config.toml
n_layer = 10
d_model = 256
n_head = 4
n_kv_head = 4
head_dim = 64
d_mlp = 1024
vocab_size = 1024
activation = "gelu"
norm = "layernorm"
norm_place = "pre"
norm_eps = 1e-05
positions = "learned"
qk_norm = false
attn_scale = 0.125
bias = "none"
tie_embeddings = true
parallel_block = false
init = "trunc"
init_std_qkv = 0.0312
init_std_o = 0.007
init_std_up = 0.0312
init_std_down = 0.007
optimizer = "muon_variant"
lr = 0.00728
lr_mult_o = 1.42
beta1 = 0.9
lr_head = 0.00724
grad_clip = 2.0
warmup_steps = 200
schedule = "wsd"
decay_fraction = 1.0
decay_shape = "linear"
final_lr_fraction = 0.02
batch_tokens = 16384
seq_len = 1024
doc_mask = true
train_tokens = 137600000
steps = 8399
dataset = "wikipedia_en"
MLP neurons of a small language model. Each row is named by its layer, matrix (up: input weights; down: output weights) and neuron, and shows model dimensions 160-255. Each number is 200 + 40 x the weight over its row's rms, rounded and kept within 0 to 999.
After each neuron's rows is what it responds to, as a language model described it from the Wikipedia text at the highest values.

L2.up918,171,221,113,148,172,189,210,267,230,112,179,196,232,198,129,232,200,215,207,235,202,175,204,200,220,179,195,205,190,140,252,177,122,159,250,160,325,258,213,199,153,202,198,238,141,176,230,170,195,260,227,216,153,163,216,189,240,195,196,210,207,199,201,224,157,243,135,266,124,208,271,186,264,212,218,197,164,216,168,241,242,204,189,165,167,213,131,259,152,139,207,134,217,184,247,215
L2.down918,215,177,193,228,170,218,239,167,233,245,211,134,174,192,179,211,238,172,245,199,166,231,200,153,228,223,186,166,150,233,162,218,240,222,131,248,245,198,110,290,78,122,243,240,188,239,146,206,178,166,142,157,207,179,192,233,271,181,183,164,208,165,197,250,161,204,206,268,200,204,278,184,226,198,236,169,204,250,191,246,144,145,192,129,201,178,158,44,212,157,231,190,190,203,225,210
Responds to: The word-start piece ea of each (each other, each year, each floor), plus mid-sentence connectives such as and, with, by, & before a noun phrase.

L7.up505,138,211,260,159,178,184,169,136,163,151,161,309,223,211,208,261,132,193,284,244,274,216,121,234,251,170,194,191,186,191,237,255,221,167,220,216,178,249,172,187,191,233,217,154,235,142,213,205,177,212,205,243,184,229,165,144,142,113,152,140,179,224,203,197,206,199,158,212,213,268,204,194,248,145,175,245,222,150,228,223,222,173,177,210,221,197,148,190,230,261,191,221,273,155,102,207
L7.down505,192,186,254,236,212,284,267,202,206,223,203,162,163,160,103,205,208,209,232,231,224,177,175,157,151,269,216,189,188,120,203,160,202,170,170,158,222,167,150,150,215,182,189,189,243,241,149,229,179,269,225,136,144,180,108,278,148,234,216,182,208,257,242,183,270,189,201,132,176,234,175,145,132,215,256,207,249,191,248,127,266,209,120,128,178,229,157,199,224,172,238,211,237,199,196,208
Responds to: Second word pieces completing a split word, often after Ch/ch or as th, in table titles and names: Th(ousand), ch(ar)acters, Steph(en).

L2.up984,187,224,247,293,198,218,177,204,225,234,224,174,101,233,205,222,252,352,182,262,122,203,224,135,199,257,220,207,252,196,271,172,198,236,245,196,172,224,209,174,216,225,250,191,255,257,155,158,122,185,256,189,185,169,201,175,228,224,275,221,171,166,129,221,230,200,192,200,177,153,178,248,180,171,234,191,152,209,187,168,158,197,200,221,231,152,178,241,230,205,203,174,169,189,167,220
L2.down984,123,297,158,245,175,170,184,199,254,104,234,187,245,230,192,173,237,277,225,158,217,196,251,216,223,134,151,176,154,243,214,195,198,203,174,191,190,223,215,271,218,260,187,188,178,209,78,156,182,216,165,236,147,177,189,137,185,248,206,212,189,254,221,184,301,242,163,215,213,156,229,292,282,190,162,158,212,149,226,171,196,161,225,248,281,180,109,263,213,205,202,214,189,78,136,195
Responds to: Hyphens or en dashes joining two parts of a compound or range, as in modern-day, Haute-Garonne, 14-mile, 75-200.

L2.up436,224,188,274,163,230,256,149,153,242,197,199,217,220,181,276,265,203,203,225,222,179,266,171,241,250,256,270,219,308,251,192,195,218,206,230,197,200,126,186,190,178,211,196,162,217,150,148,212,158,225,341,151,269,208,185,332,189,256,239,203,220,183,173,142,182,138,149,169,213,203,229,173,156,258,180,228,227,154,270,154,198,155,202,179,220,218,206,198,184,210,202,212,211,142,186,144
L2.down436,186,181,173,197,295,218,184,124,244,178,164,264,185,139,197,273,225,226,195,181,282,265,189,126,259,216,264,192,248,305,116,208,271,161,185,187,230,182,252,233,131,188,192,238,220,207,215,194,259,241,174,215,220,252,182,184,154,171,190,205,256,188,236,163,171,169,205,159,178,202,185,109,210,201,205,195,169,236,187,193,191,104,164,264,221,203,208,118,181,283,196,142,264,169,249,173
Responds to: Tokens that directly precede a year or day number: month names in dates such as born 16 April or In December 2017, sentence-opening In, and table cells.

L4.up755,200,171,135,156,215,197,158,184,171,210,199,188,240,129,253,232,246,187,181,236,88,171,205,168,161,247,249,169,200,197,198,168,196,239,166,278,245,247,156,204,240,193,252,163,93,232,184,297,208,196,243,178,189,159,246,227,223,158,155,247,154,160,109,244,177,264,219,127,211,119,199,158,227,148,219,266,239,135,179,291,183,194,277,191,163,187,140,213,228,192,207,159,219,218,211,183
L4.down755,236,153,190,179,153,202,268,215,259,251,172,158,169,175,144,160,197,156,222,211,265,199,205,188,198,226,272,196,184,123,173,199,245,235,197,165,180,132,233,219,181,212,207,141,195,185,205,175,233,193,239,226,157,189,173,253,167,205,136,265,178,282,152,226,219,241,151,217,265,161,274,202,138,117,200,169,203,197,173,189,240,157,213,263,233,206,176,260,241,224,163,239,139,198,235,121
Responds to: Plural endings completing nouns (vocals, games, terms), plus the connectives and and which that follow them in prose, and occasional mid-word pieces of place names (Mor-oc-co, B-ra-zil).

L2.up410,173,186,117,142,228,186,190,202,154,299,208,247,185,154,198,254,276,296,230,301,229,150,223,229,189,221,242,184,183,141,173,179,125,144,261,215,222,175,149,151,195,172,160,177,208,90,188,184,124,190,148,160,183,175,198,242,140,211,193,106,159,224,191,113,197,209,245,172,215,204,215,236,185,170,256,158,142,227,178,203,161,266,174,206,211,179,135,194,194,257,190,210,309,227,169,204
L2.down410,154,175,196,250,222,144,164,183,265,236,159,249,182,113,239,213,255,288,207,207,205,271,255,233,162,196,194,182,241,188,200,193,162,186,217,198,251,186,219,190,193,136,266,180,181,221,181,241,163,212,229,217,210,180,237,204,157,186,208,217,187,195,200,225,219,261,220,170,201,234,159,239,115,192,250,209,170,212,182,159,163,157,223,192,209,197,197,188,200,317,174,203,215,238,241,192
Responds to: A lone "n" token cut off inside a word, often a proper name (Er-n-est, Bour-n-emouth, Bon-n-ie), or at a word's start (n-ovel, n-ear).

L7.up77,138,200,169,225,155,180,205,249,217,238,225,220,170,151,265,189,127,251,237,236,139,171,213,265,241,226,246,242,235,243,173,165,193,148,227,179,214,245,255,241,169,235,221,248,231,207,129,212,195,226,179,272,230,199,208,186,174,151,177,238,161,199,202,235,201,198,198,230,219,201,219,266,258,236,211,149,215,222,212,195,169,198,232,180,209,207,127,212,137,184,170,201,196,177,211,151
L7.down77,259,192,195,156,206,182,196,151,219,152,206,168,217,153,189,253,188,229,159,211,246,217,174,202,224,190,144,196,200,159,173,210,178,260,189,197,203,203,153,226,182,223,153,234,224,202,191,229,170,169,227,149,150,190,198,160,171,207,124,246,275,271,199,160,206,242,207,197,239,152,186,138,177,197,283,154,161,207,221,201,193,267,241,184,245,214,179,140,223,175,183,176,222,115,230,212
Responds to: Closing pieces of words split into fragments, such as -ong, -ely, -st in along, namely, against, plus compound hyphens like non-, four-, usually followed by the.

L4.up680,221,221,241,200,181,223,205,160,178,246,213,194,139,188,204,219,177,202,234,187,247,237,139,243,142,256,168,229,220,274,271,251,186,235,184,254,193,206,180,212,180,241,208,146,170,147,231,137,200,218,229,254,189,178,171,250,230,220,203,147,163,193,188,175,227,151,175,183,178,242,156,165,167,222,343,185,138,205,181,182,204,211,207,138,148,246,229,226,192,183,218,164,210,212,150,181
L4.down680,274,215,221,238,284,221,170,164,191,180,227,214,204,204,156,192,167,148,166,183,130,202,250,226,250,152,206,160,179,256,205,187,211,160,193,231,204,200,232,186,254,240,194,171,119,222,150,226,215,223,166,241,190,235,196,230,109,299,190,146,228,187,233,227,233,193,206,195,243,194,201,202,206,235,120,132,235,203,116,180,216,160,198,219,196,196,229,160,164,219,205,176,133,193,152,161
Responds to: Articles and prepositions (a, the, in, on) that open a new phrase in biographical or sports narrative, as in "in a three-team", plus first word pieces like pol-itician and pl-ay.

L7.up642,169,133,155,232,219,192,107,206,147,167,234,203,167,141,285,195,161,179,190,169,168,164,211,285,282,218,242,251,199,168,259,216,221,204,180,155,202,129,244,209,196,159,224,182,254,196,197,175,276,185,272,220,215,122,194,260,227,189,203,232,218,212,227,229,209,162,188,198,179,235,207,95,242,277,186,223,192,216,178,150,229,198,224,228,226,144,206,209,207,175,208,209,253,183,211,253
L7.down642,200,180,255,170,180,175,106,219,239,152,210,197,150,103,125,186,241,224,251,178,188,126,220,194,142,212,128,270,178,220,215,215,216,207,195,159,222,202,256,203,198,194,175,202,216,237,285,241,182,131,196,181,193,210,256,209,211,266,122,301,192,228,113,214,200,188,181,194,164,244,207,227,166,251,189,174,167,239,218,288,287,198,249,218,238,203,169,152,206,247,265,183,216,264,167,243
Responds to: Prepositions (In, on, by, from) and first day digits that open dates, as in born 26 December or In 2011; also ty in "type".

L4.up4,204,211,247,137,213,233,223,207,152,248,252,218,194,223,245,221,280,247,213,187,70,151,175,225,181,237,178,176,216,229,135,167,169,170,261,161,244,224,210,205,227,162,115,211,203,151,157,217,213,191,241,121,185,172,222,126,136,215,181,209,233,192,259,184,230,148,185,261,132,297,161,235,207,261,232,197,164,255,256,243,250,214,208,161,100,196,254,178,220,229,267,186,232,187,234,191
L4.down4,127,173,245,229,250,147,229,217,135,266,180,251,216,137,167,236,207,233,148,206,171,201,186,251,275,219,239,254,99,174,232,182,141,199,219,241,225,245,214,150,248,230,162,215,174,240,175,199,216,282,186,200,198,201,237,200,243,217,217,218,205,268,166,155,178,207,219,183,227,247,236,247,195,182,148,228,156,201,167,155,118,188,148,206,158,197,242,243,221,149,228,143,186,223,175,151
Responds to: Mid-word or word-initial fragments that begin or continue a word, mostly consonant clusters like fr, tr, str, as in front, infrared, contract, strategic.

L4.up936,161,199,206,257,204,185,210,143,163,215,244,154,197,239,173,173,194,206,180,154,265,224,152,264,190,186,184,116,152,208,217,193,187,182,208,230,202,240,226,198,146,203,190,279,263,230,233,165,246,204,198,163,158,179,206,246,239,216,195,219,193,247,179,224,165,201,265,233,207,160,227,146,210,226,196,206,185,230,231,92,170,186,234,172,189,263,180,140,164,257,220,210,273,259,245,255
L4.down936,240,230,175,126,239,246,156,159,188,197,140,200,191,251,147,140,211,228,187,240,249,200,272,231,211,255,224,180,170,208,183,172,221,206,180,179,204,201,254,183,186,256,241,177,221,171,169,206,187,186,207,224,204,226,227,205,211,264,206,173,221,151,164,240,168,180,200,166,171,194,200,223,189,198,238,246,208,195,211,241,222,219,232,233,181,250,97,199,264,187,275,147,133,201,228,196
Responds to: Word-start fragments made of an initial consonant cluster, mostly th and sp, as in th(ree), th(en), Th(ere), sp(ring), sp(ace), sp(orts).

L2.up373,179,233,219,116,162,195,238,159,248,176,193,161,213,103,164,186,214,172,238,185,185,167,151,181,209,181,240,177,166,156,308,118,203,211,208,202,172,118,136,200,148,100,106,194,157,128,152,167,183,234,280,204,177,188,209,216,255,228,177,213,198,221,184,227,183,190,278,204,211,194,182,254,177,233,193,167,224,201,216,171,203,190,181,212,190,143,193,151,133,193,257,274,269,248,208,228
L2.down373,168,261,149,158,183,251,233,172,191,192,217,172,174,193,148,199,187,158,203,263,225,248,179,226,197,175,205,189,166,179,306,175,175,235,227,177,155,200,175,149,174,162,118,194,179,222,209,128,171,209,172,198,176,175,215,257,255,158,175,231,277,169,182,304,265,231,271,164,197,272,169,229,129,213,202,212,208,247,175,202,171,194,213,165,223,251,197,96,195,181,225,311,225,263,230,220
Responds to: Word-piece tokens inside a word, mostly "sp" opening a word (spent, sports, spelled, spacious) and "es" mid-word (Macclesfield, Result, Themselves).

L7.up307,186,231,250,129,190,225,195,209,183,292,168,166,217,227,234,147,105,152,243,206,208,235,178,229,190,195,199,222,200,195,217,159,196,249,149,200,204,241,114,173,166,184,174,263,217,208,179,211,191,182,243,145,191,162,314,208,200,221,226,198,177,191,205,256,183,216,233,131,210,170,209,211,152,256,176,135,190,171,132,188,222,219,242,235,201,217,207,224,191,235,192,210,261,258,44,178
L7.down307,172,263,215,230,231,183,223,203,171,188,202,228,191,230,215,138,181,197,125,227,197,171,194,220,213,119,205,199,230,167,137,183,206,222,225,233,185,249,187,207,204,200,248,174,251,147,120,240,221,242,204,264,198,267,254,165,205,208,188,179,170,213,169,210,183,214,198,253,254,194,235,218,211,102,201,239,208,186,123,175,160,255,214,226,246,219,174,208,174,149,183,177,207,199,203,149
Responds to: Fires on the indefinite article "a" before a noun (a target, a clock) and on a word-initial capital O (Old, O'Brien, Okinawa).

L7.up255,200,214,223,185,165,204,197,188,256,272,212,248,178,226,212,270,235,246,140,223,134,172,239,218,200,346,166,252,180,195,145,203,196,215,217,209,303,211,266,151,228,91,223,197,187,188,210,261,193,145,244,141,223,245,236,167,174,275,202,170,199,235,144,183,244,196,233,210,259,250,158,202,200,196,179,138,189,217,220,153,147,268,158,238,213,128,149,178,210,286,288,201,199,239,178,242
L7.down255,168,138,202,147,182,162,177,189,109,233,206,162,202,196,180,140,239,216,167,216,170,218,150,219,210,180,250,173,206,295,229,189,220,218,188,180,156,270,202,87,215,146,221,172,129,252,232,170,217,165,271,177,231,216,193,218,236,130,250,119,266,164,199,142,142,235,160,283,263,167,198,219,235,200,207,202,197,217,147,181,200,189,142,198,146,187,182,202,247,183,236,231,219,215,172,132
Responds to: Short consonant pieces like tr, n, an in the middle of a longer word, e.g. elec-tr-ic, chim-n-ey, con-tr-act, Jour-n-al.

L4.up386,155,213,264,164,231,155,184,174,184,244,228,261,143,142,200,254,204,212,242,192,219,193,180,187,239,223,162,258,243,229,155,267,234,181,202,225,220,163,256,216,228,248,209,146,192,211,146,207,127,254,154,211,202,168,171,202,207,103,207,212,230,169,109,157,287,154,205,167,244,158,229,245,154,185,184,197,204,167,137,160,138,186,329,166,194,221,205,221,220,244,215,252,258,217,201,210
L4.down386,195,191,252,227,229,201,265,197,226,249,166,237,205,140,187,150,203,222,203,207,223,212,226,175,239,237,176,155,259,167,284,217,161,175,175,205,178,242,143,205,197,195,193,179,191,212,170,226,179,158,177,310,223,133,288,138,188,195,192,227,151,131,196,196,159,183,209,198,182,123,211,207,234,194,193,122,158,149,180,202,146,251,205,234,239,114,213,213,195,235,163,165,269,206,152,216
Responds to: Hyphens joining the parts of compound words and modifiers, as in much-needed, city-owned, vice-president, plus odd mid-word pieces like "all" in footballer.

L4.up533,157,192,140,194,230,264,161,167,171,239,209,190,253,211,191,193,196,234,174,147,202,196,122,247,170,238,213,254,179,235,186,165,211,218,201,69,255,161,226,186,192,114,130,156,214,254,163,149,201,223,172,176,220,188,175,206,205,223,250,232,193,213,146,243,150,141,186,195,173,159,207,155,179,250,254,293,115,183,178,198,221,153,262,163,175,201,224,181,195,201,187,195,146,171,209,167
L4.down533,194,188,179,182,296,278,238,232,196,235,141,246,195,156,151,156,250,274,186,221,114,239,173,253,250,146,173,281,144,262,205,263,273,251,194,212,193,169,242,193,133,142,222,221,175,191,205,165,176,216,189,217,191,234,211,166,298,142,233,182,256,178,166,256,203,173,225,152,173,150,153,211,275,206,220,179,198,153,168,268,136,170,153,237,185,176,210,187,203,172,187,186,241,157,211,219
Responds to: Mostly the word on, especially before dates (born on August 9, held on Tuesday), plus the dash between birth and death dates.

L7.up929,238,192,113,112,194,251,167,161,175,134,122,136,222,191,143,238,193,250,229,176,156,150,234,182,210,186,156,205,120,209,188,224,148,208,170,230,287,213,132,191,218,201,185,215,228,204,186,247,137,254,226,181,225,164,120,240,226,152,223,310,179,159,207,237,254,237,179,210,262,161,202,252,205,244,236,222,222,215,204,217,196,188,285,130,137,130,149,186,232,237,192,163,206,253,197,160
L7.down929,226,146,215,231,178,240,242,191,194,131,234,166,179,149,226,218,185,146,156,150,206,239,209,197,229,218,193,215,214,190,254,197,215,215,186,184,237,191,195,233,171,188,256,136,163,168,194,230,235,141,195,164,225,276,150,214,244,213,196,197,164,118,191,201,273,211,185,111,271,221,123,198,167,206,219,203,222,200,196,270,218,221,149,192,146,249,240,237,171,174,168,186,179,218,180,245
Responds to: Mostly "and" joining verbs, clauses or phrases mid-sentence (flows south, rhythm and blues); also odd word-internal pieces like con-tr-act, helm-et.

L2.up525,242,213,268,220,177,242,161,195,232,233,162,122,164,170,180,221,169,194,212,149,244,209,178,213,230,269,228,293,164,208,152,159,201,179,173,145,157,194,145,162,173,196,235,196,145,154,227,156,94,274,273,165,196,177,239,246,211,138,200,144,243,164,249,222,95,225,145,236,207,211,162,157,245,261,181,155,202,200,142,220,136,239,206,150,163,217,242,269,156,267,227,198,217,142,196,132
L2.down525,198,160,277,202,254,170,136,150,251,251,207,160,113,260,187,179,243,218,215,242,228,143,164,250,215,171,151,250,206,222,193,218,229,128,160,247,255,193,233,216,214,193,226,138,197,216,207,197,105,216,153,188,214,216,258,213,219,257,225,165,169,174,186,243,115,200,195,225,122,202,190,149,318,275,219,186,224,213,195,227,172,144,198,130,195,291,255,154,198,234,196,233,166,121,199,173
Responds to: Tokens in and a, strongest as capitalised In or A opening a paragraph, list item or title (In 1984, A Chinese Ghost Story), also mid-sentence.